From a checkpoint of a small transformer trained on Wikipedia.
Size: 10 layers, width 192, MLP 768 SwiGLU, vocabulary 4275, 6.96M parameters.
Training: a variant of Muon for these matrices, 3963 steps.
MLP neurons of a small language model. Each row is named by its layer, matrix (down: output weights) and neuron, and shows model dimensions 16-111. Each number is 128 + 24 x the weight over its row's rms, rounded and kept within 0 to 255. A neuron's up and down rows have the sign that makes its largest values positive.
A block is one neuron, or neurons of one layer that tend to fire together. After each block is what it responds to, as a language model described it from the Wikipedia text at the highest values.

L4.down42 [135 117 134 160 152 125 134 110  66 158 120 114 138 107 115 146 142 135 132 169 145 117 110 122 101 137 166  74  94 144 109 120 147 130 111 119 160  90 144  88 149 150 122 155 141 134  61 129 106 131  76 101 127 111 154  92 157 138 137 145 110 134 135 143 145  85 105 120 154 139 127 164 137 124 165 131 181 106 109 120 134 127 141 148 108 119 134 104 154 114 129 117 121  92 166 117]
L4.down54 [134 126 125 158  74 128 106 103  79  92 170 120 141 157  79 124 105 123 111 115 143 113  88 118 129 128 117 120 117  84 176 132 104 109 151 151 189 138  93 155 147  94  90 126  92 104  90 111 120 100 122 131 128 142 120 131 143 124  83 123 127 109 104 117 130 120 139 157 102 120 140  85 111 110 174  69 164 119 101 148 110 131 168 101 138 128  88  71 127 129 100 113 145  97 157 148]
L4.down208 [154 132 154 169 123 129 129 135 110 113 137  83 150 123 115 144 152 106 151  90 133 107 129 106 182 125 123 123 133 134 116 139 129 112  77 108 129 132 104 125 180 118  94  99  83 119 133  91 106 154 128 138 132 109 102 150 112 144 109 158 108 110 119 157 120  92 143 114 135 113 126  90 138 121 140 134  84 135  67 103 144 114 146 101 133  98 161 154 127 115 130 101 111 119 178 124]
L4.down241 [152  99 134 138  91 113 168 148 151 106 110 101 157 147 135 132 126 119 130 158 149 155 135 163 122 136 109 106 136 163 123  96 163 154 154 138 127  84 132 120 127 140 121 161 172 151  89 133 159  96 145 106 173 109 141 125  96 124 118 135 112 123 107 151 150 142 155 110 130 128  99 146 129 142 124 126 121 135 134 128 101  87 177 103 123 141 134 148 112 121 125  91 134  78 136 145]
L4.down244 [151 148 172 123 154 106 185 105 149  74 105  97 114 146  72 160 158  96 136  96 143 112 108 154  97  78 154 123  98 129 134 167 131  90 100  92  79 109 156 139  97 114  99  97 125 135 135 124 141 178 123  89 109 137 116 135 160 119 125 144 162 107 108 166 138 126 122 134 113 155 120 103 134 136 185 167 128 148 112 170  89 125 104 112 169 157 148 112  82 116 126 139 108 125 116 105]
L4.down295 [ 96 119 139 111 158 100 124 162 131 127  79 134 110 108 128 126 148 121 116 127 113 148 116  93 118 152 133 136  97 114  89 135 169 122 130 138 152 116 156 115 112 102 135 132 110 144 125  91 130  85 132 114 106 111 137 155 148 202 130  90 122 114 129 125 140 138 143 155 133 100 136 119  98 168 131 140 117 159 138 146 166 106 118 129 127 174 114 106 139 114 172 117 102  75 116  83]
L4.down328 [134 130 139 127 146 108 157 129 108 113 157 109 126  95 101 119 163 128 165 137 162 113 111 121  92 140 100 142 127  96  81 180 144 103 128  73  93  92 128 161 145 158 103 144 132 146  92 126  83 166 110  89 133 113 114 133 117 130 116 124 137 116 117 141  99 162  80 120 108 157 129  84 156 119 185 151 144 106  84 161 101 123 138 112 131 137 138 168 118 131 141 125 124 115 108 118]
L4.down362 [149 117 136 149 130 165 134 151 104 134 106 116 156 171 113 146 100 139 113 128 136 185 137 134  94 111 141 137 109 165 109 139 148 116 120 103  79 170 157 105 129  70 115  93  98 119 130 109 117  98 173 147 132 133 124 129 125 105  84 129 141  87 115 158  81 121  85 156 147 143 159 111 139 129 123 126 140  93 141 102 155 132 135 136 142 142 114 123 116 135 139 130 146 133  81 162]
L4.down367 [137 118 162 119 164 143  81 152 145 118 123 102 117 146 146 147 149 129 155 120 127 107 107 121 131 128 112 149 110 107 121 159 100 181 126 166 133 128 139  98 113  84 148  84  72 111 140 117 126  69 131 179 139 120 139 148 159 148 103 125 101 143 135 133  76 147 145 117 103 121 174 106 133 104 141 134 135 111  84 180 119 155 133 133 139 114  98 142  93  98 158 133 113 134 108 142]
L4.down371 [154 113 150 135 116 160 138 111 123 108 151 134 116 106 150 143 118 140 103 153 115 122 115 151 126 162 137 153 119 116 109  98 123  99 161 154  86 105 143 125 140 145 110 111 129 150 117 162 128  69 128 115 132 173 112 106 124 146  96 131 115 103 127 147 156 172 125 161 152 123 157 105 132 120 150 100  93 141 172 131 141 114 147 131 147 138  84 115 118 133 146 153 182 120 129  89]
L4.down457 [131 119 134 148 122  91 145 121 162 126 131 134 132 169 108 176 158 172 112  90 142 112 138 101 101 126 130  95 127  95 126 134 124 137 143 141 123 148  79 161 120 115  91 124 130  92 157 133 150 152 125 132 133 120 171 151 123 128 111 155 142 100  67 116 119 133 126 127 139 133 102 144 120 119 137 114 131 113 121 139 107 133 135 151  94 132 140 118 113 139 105  99 143 113 134 111]
L4.down517 [161 155 117 147 161 119 161 109 174  77 123 144 132 137 135 127 114 132 164 117 108 136 142 107 118  94 119 139 113 137 140 166 116 154 138 117 146 129 134 138 161 136  96 149 117 160 131 126 100 140 119 102 153 126 135 133 176  97 152 113 143 157  73 113 120 107 125 162 176 119 115 113  95 108 100 129 172 113 107 124 131 171 153 138 168  94 139  91 129 118 103  93 141 118 153 122]
L4.down518 [ 87 106 146 127 126  87 140 126 117  94 146  96 175  83 147 165 146  85 143 103 137 120 106 107 110 134 145 152  76 124 110 156 153 114 140  97  88 108 138 112 133 144 107 115 139 161  84 133 120 143  95 119 119 148 185 116 108  82 126 144  90 138 136 119  78  94 130 128 123 155 106 128 128  95 163 154 147 138 137  93  86 138 141 129 144 115 147  84 113 120 136 116 119 144 139 139]
L4.down519 [161 130 147 133  96 152 142 143 124 117  87 158 150 148 170 142  72 117 137 126 155 121 137 114 139 152 114  97  78 115 118 151 146 144 144 141 168 138 102 149  93 149 126  80  86 154 103 102 141 116 127 129 135 101 140 143  92 137 109 134 113 119 119 138 119 125  98 162 124 150 124 112 131 141 136  89 119 147  88 119 153 124 159  86 120 134 169 125 131 156 127 128 147 106 106 120]
L4.down561 [139 140 108 152 138 192 116 177 139 151 130 135 166 135 119 149 142 125  83 144 145 103 149  81 137 162  78 140 144  99 130  85 113 102  91 143 123 122 156 163  85 131  93 156  91 106 144 139 121 120 138 111  96 110 144 132 139 175 129 135 120 136 111 124 139 120 132  98 132 121  64 110 134 152 112 132 181 116 106 130 166 121 123 109 130 143 128 124 176 158 141 120  86 135 161 147]
L4.down625 [ 99 123 146 177 110 132 119 145 112 141 131 113 137 151 139 117 160 129 174 136 107 137  88 155 120 120 116 134 134  94 109 150 132  83 127  99 121  78  88 116 129 145 127 162 171 140 117 125 170 130 140  89 146 102 171 123 119 112 138 133 123 112 130 152 107 161 110 157 138 110 131 163 115 100 152  92  99 127 149 158 127  91 170 126 120 167 174 105 111 117 100 119 134 136 108  60]
Month names after "In"/"on" starting a date phrase, mainly paragraph-opening "In March 2016", plus date and place commas ("January 20,", "Nitra,").

L7.down410 [174 120 180 143 102 148 114 122 145 128 141  91 130  81 119 146  89 138 121 144 139 162 124 131 125 172 100 167 168 131 123 145 133  78 127 185  99 108 110  80 148 146  68  79 156 146 146 140 123 170 106  85 110  86 129 148 126 117 148 111 136 159 140 121 156 141 109 152 143 147 131 122 145  76 127 101 160 117 134 131 122 114 143 163  98 150 154  96 124 152 121 146 155 112 174 114]
L7.down445 [ 97 124 154 134 115 127 116  88 133 165  96 125 132  98 144 158 157 135 171 141 148 163 128 152 133 143 174 154 118 113 122 126 112 154 127 147 137 101  92 125 126  93 142 124 143 153 108 113 124 119 143 127 150 115 121 143 137 141 103 107  82  77 134 112 101  98 143 143 124 181 129 107 144 116 116 173 121 103 138  87 170 111 125 145 131 178 145 129 111  63 136 116 142  99 112 155]
L7.down688 [143 141  85 146 109 144 118 125  98 165 117 114 119 187 102 140 116 154 143 128 150  87 108 163 143 147 164 100  86 131 120 129 119 132 128 110 155 104 151 141 136 108 163 161 116 119 121 128  90 106 174 121 167 162  94 162 135 140 153  89 108 150 103 133 161 112 124 154 106 152 127  91 101  98 164 143 113 118 166 140 143 144 133 141 118 165 100 112 135 125 144  88 101 136 145 141]
L7.down731 [142 135 116  83 131 118 113 109 142 132 105 112 122 155 125 139 105 127 117  94 130 118 159 143  95 109 127  98 132 164 127 112 116 149 137  77 133 119  94 133 154 144 143 125  93 130 138 150 133  98 124 132 129 155 107 135 100 143 153 104 134 126 126 103 151 142 118 136 157 121  94  95 144 151 113 137 116 140 137 176 130 103 166 141 143 121 114 183 101 124 126 139 137  84 129 124]
Day numbers after a month name (April 10, June 8) and month names in dates (30 November, In January); weaker on mid-word pieces like Karn-at-aka.

L4.down50 [106 129 156 163 112 146 134 102 140 141 149 134 106 142 115 100 129 125 150  98  94 130  98 118  81 118 109  83 113 126 128 131 145 170 107 132  98 120 112 110 100 135  63 117 108 124 145 139 114 124 136 114 133 111 115 137 111  98 109  97 155 105  99 107 170 141 121 117 141 112 133 123  93 106 123 115 119  77 142  73 137 135  84 149  80 127 109 101 114 107 100 126  92 148 127 117]
L4.down75 [ 82 137 152  93 127 100 188 133  96  77 157 119 115 151 109 154 143 131 128 113 154 101 110 128 133 107  76  78  71 142 139 125 123 136 130 103 110 120 155 124 109  67 122 117 150 142 150 167 109 169 100 145 124 125 168 122 159 146 132 124 143 102  75 162 140 166 107 118 146 145 123 119 134 130 163 153 112 139  91 126  76 134 133 114 132 143 125 130  78 104 119 115 116 117 143 127]
L4.down106 [144 179 103 170 142  78 137 144 164 106 139 144 161 134 119 186 113 146 128 155 173 152 116 123  96 144 136 172  89  85 130 172 139 154 125 121 120 137 118 107 110 115 134 127 161 110  98 120 107 104 107  83  97 107 146 148  96 108 133 111  88  93  92 117 137 109 151 111 119 123  63  97 130 106 160 102 114 141 156 103 111 136 126 139 136 106 168 116 134  95 136 166 196 157 117  68]
L4.down122 [119 117 128 156  74 130 187 127  95 142  44 114 120 120 132 175 157 141 126 116 146 130 105 114 139 120 103 138  87 137  79 121 136 104  85 127 140 150 137 116 129 179 101 162 103 114 150 118 111 111 135 155 102 104 110 131 164 169 128 174 133 103 127 118 147 131 116 104 140 143 127 132 121 132  76 152 104 114 141 155 106  98 111  89 127 133 134 126 118 130 148  84 141 120 103  75]
L4.down137 [119 161 123 156 145 144 108 143 156 121 132  87 123 105 175 135 110 137 130 105  82 121 137 128 133  92 126 118 124 161 102  72 121 108 111 144 162 127 116 173 128  87 170 162  94 175 112  93 105 101 128 106 127 118 134 123 108 146 128 120 118  88 119 152 119 124  96 157 116 116 114 100 130 136  90 104 130  99 121 175 121 102 130 141 135  89  67 147 136 116 140 129 129 144 138 135]
L4.down175 [155  94 114 131  92 132 143 148 167  90  72 184 129 128 142 157  86 102 147 111 151 115 168 119 128  84 115 128 165 173 135 132  92 112 100 130 127 143 126 142 116  95  94  93 163 119 114 155 108 108 130 120 174 152 141 164 118 115  77 131 121 144 122 188 133  92  91 159 118 121 114 114 113 141 157 133 118 122 178 150 120 107 105 111 176 136 110 112 121 120  90  97 155  96 105 151]
L4.down240 [145 137  98 153 104 102 152 174 113 118 180 120 130 116 139  69  95 122 143 117 148 140 105 121 127 126 123 139 106 112 125 112 145 120 154 112 114 146 142 140 112 124 110 182  86 101 105 152 130 136 126 154 164 167 123 120 158 114 153  85  79 104 161 112 143 137 136 122 143 178 172 143  99 133 150 100 166  76 128 126 112 108 128 137  82 115  99  93 129 156 132 125 145 107 118  86]
L4.down354 [ 89 135 104 146  99 110 131 139 190 157 125 104 117 140  84 129 122 121 115 141 116 113 115 132  95  99  76 101 147 110 139 154 157 133 113 124 137 150 147 146 131 115 134 114 133  75 100 151 167 114 129 117 115 115 189  87  97 130 102 176  79 140 147 146 131 166  86 107 111 104 107 146 105 146 125 111 155 134 135 109 139 155 124 137  72 123 168 161  82 125 147 113  67 113 131 133]
L4.down415 [115 129 106 110 153 141 119 137 190 108 181 131 135 138 167 119 133 126 110 146 115  97 141 173 126  99 147  89  94 115 144 132  97 133 128 114  83 126  92 124 123 128  99 145 100  97 140 112 130 157 128 122 142 127 102  95 142 135 173 127 107 125 186  98 158 107  92 125 149 112  89 147 137 106 100  94 139 127 121 116  96 122 125 129 176 114 134  87 120 126 123 114 132 117 198 150]
L4.down439 [155 145 143 106 104 123  95 156 127  87 118  86 127 110 123 134 147 113 118 108 116 128 125 143 120 146 118  96 131 105 163 138 113 105 108 178 134 116 146 129 107 141 124 141 130 126  97 157 157 134 108 135 122 105 147 171 145 147 147 176 114 123 132 123 129 129 133 162 116 164 118 106 119  72 104 127 138 141 102 136 125 134 135 100  75 114 142 144 157 136  95 111 118 140 130 161]
L4.down461 [ 86 159 116 127 156  92 132 147 105 142 129 123 123 125 131 129 151 124 206 132 143 144 125 143 108 140 175 142 135  96 137 146  91 130 159 149 182 114 138 130 127 110  70  85 122  79 132 117 119  93 154 139 119 129 139 126 117 131 139  94 106 112 150 127 144 145 113 140 143 130 122 113  76 135 137 102 151 149 100  78 139 131  98 111 163 109 109 122 133 137 119 105 164 142 149 157]
L4.down503 [144 139 135 159 141 136 148 142 122 127 102 130  71 153 116 142  98 103 134 147 139 148 118 135 140 131 110 130 108 162 113 134  91 133 121 106 172 121  95 134 128 180 145  88 137  87 131  92 129 110 112 132 138 124 119 118 182 133 128 111  83 109 137 141 174 105 164 171 133  79  97 112 101 138 152 107 107 151 181 102 147 126 108 181 100 126 131 111  77 130 160 119  95 117 142 125]
L4.down543 [108 127 126 141 107 102 139 101 117 111 149 149 105  84 135  88 151 128  74 149 155 136 147  88 111 104 145  68  91 141 145 138 118 104 128 142 125 169 167 161 104  82 160 168 123 126 150 123 127  84 102  87 151 123 148 122 107  85 150 119 183 142 140 117 127 127 161  98 139 106 142 166 136 166 126 126 145  93 110 183 139 148 104 146 132 135 132 152 122 164 130 154 108 113 123 121]
L4.down592 [152 126 142 136 112 120 160 137 121 119 141 136 122  97 136 124 146 171  82 115 135 126 108 121 136 141 123 119 135 128 110 125  92  97 132 159 139 128 105  84 138 128  76 164 102 113 116 135 121 117 138  98  88 147 124 127 173  88 109 119 133 111 178 121 157 145 134 142 142 119 153 126 155 125 162  98 122 143 117  55 136 161 146 168 136  96  94 154  80 155 113 142 127 130 149  97]
L4.down594 [159 126 143 134 131 107 137 127 118 153  99 161 112 125  87 117 171 126 115 171  93 172  94 109 112 110 139 121 108 111  85 114 118 143  97  92 173 134 144 155 115 120  81 125 147  71 116 127 107 167  96 127  92 146 110 161 162 149 144 111 122 147 143 155 118  93 134 115 129 139  88 131 102 146 158 124 121 118 115 117  78 141 117 162 163 110  95 126 150 123 121 132 133 133 168 134]
L4.down728 [131 110 136 127 129 148 121 178 182 101 103 123 146 166  98 108 126 116 113 158 153 102 122 156 114 157  94 168 116 136 136 102 116 122 144 130 104 156 113 117  86 110  92 124  88 165 120 134 135 164 116 160 142 122 106  93 136  98 137 118 129 140 160 140 130 129 131  90 130 122 154 152 170 115 127 141  82  97 114 121 115 134 103 150 168 147 145 135 106 157 144 140 126 164 106 172]
Mainly "were"/"are" after "There" before a count, as in census text ("There were 7,991 households"); also hyphens and mid-word pieces (A-9, 16-year-old, interrogated).

L2.down142 [156 177 143 141 136 117 120 130 134 155 117 161 101 172  91 159 141 146 124 157 131 135 106 150 119 177 124 124 151 161 139 121  91 122 128 120 179 102 161 127 115 100  70  82 125 146 169 122 149  99 157 122  71 166 122  95 121 117 125 141 176 142 127  88 122 162 121 149 160 137 102 147 149 129 110 129 150 137 161  98 125 137 124 165 116 160 109 121 143 149 116  71 150 118  97 180]
The verb is, was or were after the subject's name in a Wikipedia article's opening sentence (X is a village; Y was a congressman); weaker hits on scattered mid-word pieces and table markup.

L7.down12 [114 172 123 147 138  87 121 104 105 109 108 121  97 172 103 103 117 121 160 139 105  95 117 132 122 131  96 149 128 105 133 171 124 110 151 151 126 106 106 176 103 115 131 117 124 124 162 155 118 181 136 177 139 108  78 162 129 167 118 150 176 111 109  80  98 148 170 103 161 121 131 142 114 125 109 160 137 131  89 121 134 120  89  94 113 122 160  50 119 118 117 171 123  97 117 119]
L7.down72 [182 109 123 144 121 115 121 137 128 127 115 175 124 136 133 155 128  99 151 143 162 152 120 116 118 157 112 126 100 161 171  92 105 119 139 155 112 105 151 151 142 126 133 139 132 144 135  48 128 129 100 136 105 109 137 107 128 112 100 119 156 107  97 138 159 131 129  84 132 103 107 100 130 152 120 138 135  89  59  93  92 106 133 135 130 157 143 125 182 102 165 129 100 121  92 145]
L7.down535 [148 128 147 134 132  97 179 118  85 139 132 182  85 126 118 133 137 113 100 129 152 124 135 133  90 114 122  91 134 136  98 138 122 123 117 136 152 137 117 169 141  96 107 148 159  72 103 107 157 147 131 129 172 130 150 114 115 137 105 103 123 127 157 142 143 119 128 103 182  89 167 142 140 130 148 136 132 119 148 143 102 114 151 122 169 128  95 101  92 149 139 119 146 140 101 131]
L7.down614 [144 167 139 159 127 140 134  84 127 117 167 153 128 198 146 153 125 143 156 107 102 161  96 116 127 144 105  93 101 127 134 135 108  91 173 171 158 169  98  93 135 137 101 144 131 124 103 104 134 113 125 159 113 147 138 135 132 114 151 142  87 163 129 146 209 104 106 142 138 136 141 113 127 133 127 110 109 113 169 115  97 132 148 141 130 115 126 133 180 111 119 107 163 149 129  85]
Hyphens and dashes joining parts of proper names, such as Chang Eui-jong, Pallokerho-50 and North-East, and in scores like 1–1; weaker on mid-word pieces (ov in innovation) and " on" after worked/vocalist.

L7.down5 [141 142 106 104 109 160 110 132 138  95 174 147 159  72  90 153 148 134 126  74 136 140 151 129 127 111 112 152  97 155 155 117 102 134 141 134  99 128 145  81 154  91  95 134 130 120 145 118 108 138 141 138 136 148 119 129 149 126 127 138 157 120 158  68 125 147  95 135 155 103 146 157 163 130 126 120  79  99 123  88 150 127 133 136 153 100 113 146 129 153 106 129 169 138  89 145]
L7.down135 [144 123  97  98 143 108 133 127 184 145 108 127 134 129 149 149 158 123 165 113 142 133 151 153 129 128 147  68 138 149 131  98 156 127  98 148 116 123 114 111 150 153 166 127 157 115  77 110 116 125 149 116 128 142 115 120 133 115 131 139 113 106 125 152 133  93 107 116 124  85 168 101 164 115  87 147 106 141  93 143 105 150  99 112 127 151 148 150 106  62  95 111 158 125  94  74]
L7.down335 [110 128 115 100 162  95 127  95 134 116 131 125  97 145 122 105 170 113  92 138  86 145 193 115 130 112  95 113 131  77 133 154 128 107 107  89 113 141 166  98 117 121 100 118 131 174 121 119 150 138  66 124 152 131 137 130 135 153 141 119 134 120  81 136 151 119  92 159 146 142 147  97  73 147 103 127 159 115 116 140 177  91 158 116  96 117 150 121 126 144 139 147 157 147 117 121]
L7.down637 [175 131 136 120 138 154 120  92 106 113 109  70 115 176 185 131 165 149 143 134 137 101  64 101 122 157 136 115 114 109 136  97 115 106 139 136 127 110 161 169 182 141 118  91 142 133 162 108 137 124 112 146 127 127  69 126 138 115 112  88 171 136  81 134 136 156 162 124 152 138 113 124 151 112 126 155 171  98 187 136 105 121 133 153 122 104 109 128 124 130 134 155 107 121 143 140]
The first verb or linker after a sentence's subject noun phrase, especially is/was after a Wikipedia lead's name and birth-date parenthesis, plus also, has, became.

L2.down395 [142 144 170 101 120 126 161  96 129 123 130 133 155 134 134 104 116 105 147  80 117 127 127 120  73 101 126 132 105 128 101 129 117 121 140 132 138 100 149 108 118 136 122 136 118 114 106 133 138 109 110 139 116 109 144 123 115 180 181 128  65 137 143 162 121 119 139 161 171 138 129 102 138  85 131  85 113 114 112 139 147 129  78 171 165 145 132 147 128  96 111 110 136  96 215 162]
Hyphens joining parts of compounds and ranges, as in back-to-back, drive-through, three-year-old, 1915-1995, plus occasional mid-word fragments.

L2.down546 [ 84 139  98 136 155 158 121 116 144 148 129 103 132 125 118 103  78 144 171 107 113 126 133 116 174 131 122  69 153 111 112 132 148  98 125 112 114 113  92  85 123 113 128 113 130 167  94 155 118  60 122  75 146 120  96 122 137 118 111  68 113 135 115  92 170 114 143 103 119 122 181 149 141 129 148 131 123 111 118  93 109  97 120 137 113 139 163 131 133 127 131  80 105  85 117 114]
Month names in dates, mostly after In or On at a sentence start, as in In May 2005 and on September 30; also word-middle pieces like enric-hed, c-ust-om.

L4.down45 [143 126  90  83 119 135 122 120 102 131 141 145 170 148 146 101 146 183 138 133 164 161 132 133  84 131  96 132 117 175 113 127  81 135 144 127 123  72 106 165 109 156 111 132 149 100 104 119  99 115  97 115 166 131 151 121  94 121 164 161 149 148 141 134 143 154 116 172 116 133 157 132 130 110 127  72 145 122 131 109 164  90 112 152 137 143 120 150 103 138 115 117  84 118 108 111]
L4.down77 [162 184 130 155 113 134 115 107 132 158 113 136 122 104 168 127 132 110 115 127 133 154 137 120 168 108 145 126 191 127 112 129 105 133  88 123  76 145 129 105  91 125 127 126 158 140 148  97 146 174 154 178 111 152 157  96 116 138 148 175 112 105 104 162 105 150 102  79 186 133 146 169  96 109 135 134 101 178 157 110 144 125 134 134 164 106 151 125 142 134 143  61 131 133 107 100]
L4.down85 [145 120 144  92 148 128 133 134  89 100 150 105  93 114 105 149 145 138 148 119 149 110 122 114 130 192 156 132 154 169 113 173 133  90 114 101 140 122 160 143  94 145  87 100 124 130 113 140 116 144 133 117 142 142 118 127 176 153 115 151 144 112  63 153 163 156 156 105 144 155 156 129 141 132 180 117 129  81 118 121 109 140 113 114 153 111 128 170 125 121 140 119 136 101 101 114]
L4.down89 [114 131 138 122 126  91 116 116 143 139 142 111 125 154 115 149 153 113 137 181 155 167 113 121 121 162  63 110 183 149 141 134  94 105 166 152 181 112 170 100 146 155 155  90 107 136 112 146 152 133 137 144  99 164 126 162 141 149 121 175 143 127 136 107 101 156 129 126 105 144 127 112 107  83 109 115 159 142 112 167 144 160 136 118  97 132  88 105 157 128 111  93 154 157 133  93]
L4.down116 [107 144 109 157 137 111 140 105  95 154 167 141 119 147 118 133 136 134 107 128 107 123 141 112  95 162 104 144 196 149 152 134 131 121  77  76 130 100 132 120 107  76 122  73 147 157 134 146  98 142 136 143 122 125 132 195 149 131  88 135 117 136  77 155 140 138 146 146 163 135 134 134 110 166 105 155 158 137 127 124 140 146 114 100 147 139 129 101 150 151 117 120 160 129 164 137]
L4.down242 [120 101 123 141 113 173 106 128  91 107 108 140 128 118 131 153 124  90 130 134 152 135 141 139 166 135 110  84 153 137 142 142 115  80 108 108  98  95 119  96 123 145 122 118 126 116 118 109 100 118  97 147 152 125 128 118 159 181 133 135 166 119 126  73 122 123 149 181  91 119 125 113 148 107 138 136 163 156 147 132 136 117 162 170 138 146 140  97  99 125 153 108 113 139 109 137]
L4.down287 [204 134 107 134 107 118 154 161 129 136 153  96 141 151 156 116 156 117 120 136 159 109 106 118 163 105 113 143 158  93 127 103 161 106 128 129 108 104 104 135 116 140 112 127 156 130 105 158 114 136 127 126 144 142 130 101 174 124 216 151 147 144 128 174 124 163 142  99 128 105  90 157 148 132 135 108 132 165 129 171 117 157 146 150 135  90 120 155 106 154 116 136 143  94  98  74]
L4.down335 [122 142 137 124 123 102 138 134 103 125 196 120 108 112  94 115  89  96  67 129 138 147 113 147 102 161 121 120 116 171 120  84  85 143 137 154 103 129 165 111 136 112 153 129 106 144 136 103 157 124 115 141 105 138  87 153 157 135  58 134 152 172 150 138 129  89 186  85 108 150 140 129 143 115 116 117 141 139 150 102 105 148 141 122 137 145 149  92 107 149 137 148 120 169 120 150]
L4.down401 [137  70 113 101 116  79 108 157 100 127  85 140  56  77 147 134 179 181  88 164 135 119 148 159 124 155 145 122 162 106 114  98 113  95 141  70 111 121 109 133 156 137 119 107 118 126 149 181 128 128 150 138 127 152 100 133 140 130 131 138 107 146  97 172 175 106 118 124 146 124 153 176 118 135 116 130 136 120 137 142 143 116 119  96 112 116 125 165 126  96 115 126 120 147 108 132]
L4.down422 [140 143 137 143 160  97 115 142  91 143 147  86  98 113 107  94 177 154 123 120 157 120 124 118 123 175 132  98 136 151 177 110 133 153 165 106 130 121 110 156 127 150  88 121 143 123 116 140 167 110 140 160 102 147 121 148 118  96  96 115  97  91 131 108 177 110 134 129 146 100 155  76 124 159 120 187 143 125 118 119 133  84  98 124 111 146 139  94 118  82 113 133 144 106 162 140]
L4.down546 [134 148 147 124 149 132 143 116 155 143 150 123 131 122 114 123 147 114 129 109 145 140 160 130 111 159 129 123 164  97 121 122 113 106 146 164 148 118 128 101 135 116 126 104 114 133 144 120 116 123 162 131 116  86 130 103 142 135 176 125  91 107 112 136  98  98 144 132 140 157 110 171 124 105 142 111 144 114 121 121 152 121 145  86 111 170 143 111  96 141 132 113 128 153 120 114]
L4.down590 [124 119 105 125 144  98 127 144 135 105 159 146 161 116  92 167  70 117 160 146 176 113 128 157 137 144 106 116 134 144 108 138  97 146 113 105 113  90 134 127 108 157 112 112 155 103 129 109 144 135 117 139 119 117 166 142 135  99 100 139 173 117 155 134 132 165 100 110 122 131 164 154 166 161  83 149  92 103 141 106 145 128 122 140 138 119 139 170 116 116 116 141 148 115 105  94]
L4.down612 [122 144 148 145 136 150 118 119 167 110 170 103 163 170 125 143 178 105 111 145 148 126 133  78 150 135 158 103 157 124 120 105  96 113 170 126 154 188 117 130  96 162 105 127 135  89 170 141 109 108 108 101 134 171 112  98 128 126 148 147 130 139  95 124 119 125 141 117 126 142  74  85 120 131 127 129 114 132 103 115 139 152  94 172 148 158 107 140  92  95 132 161  86 179  68 105]
L4.down618 [153 123 154 108 116 162 123 111 124  90 119 133 110 140 151 119  99 159 100 117 138 133 162 102 133 159 122 146  90 157 138 123 116 143  97 131  88 120 114 118 118 158  62 115 110 148 110 139  79 136  99 123 119 127 135 150 155  99 134 117 132 131 105 170 151 151 106  80 105 153 107 120 130  93 153 151 142 109 114 116  93 119  93 113 107 132 142 138 139 152 116 133  99  88 158 171]
L4.down653 [147 114  78 144 146 141 153 158 158 143 139 188 132 152 117 149 148 115  92 111 123 176 115 101 132 135 151 131 119 119 128 138 106 140 140 134 121  79 176 138 113 101 144  81 146  93  89 137 123  89 100 133 146  93 124 138 159 149  71 153 137 139  78 106 131 158 131 157  99 132 148 166 121 171 134 154 172 106  99 105 122 105 141 120 114 148 113 104 130 144 134 124 140 119 135 102]
L4.down669 [158 126 147 137 143 158 119  83 101  85 111  98 133 109 133 159 150 154 147 151 115 115 104 119 137 104 109 116 137 116 113 128  87 121 119  87 166 152 109 127 150 147 113  92 135 144  86  96 136 104 132 164 131 119 128 133 144 137 104 117 163  88 103 106 126  79  99 120  67 140 128 138 115 105 109 139 128 168 157 203 135 127 151 140 116 106  94 119 180 110 126 118 118 184 102  79]
Section-heading "==" markers after a paragraph break, and the first "is"/"was" of a Wikipedia article's lead sentence, e.g. "Walnut Grove is", "==History==".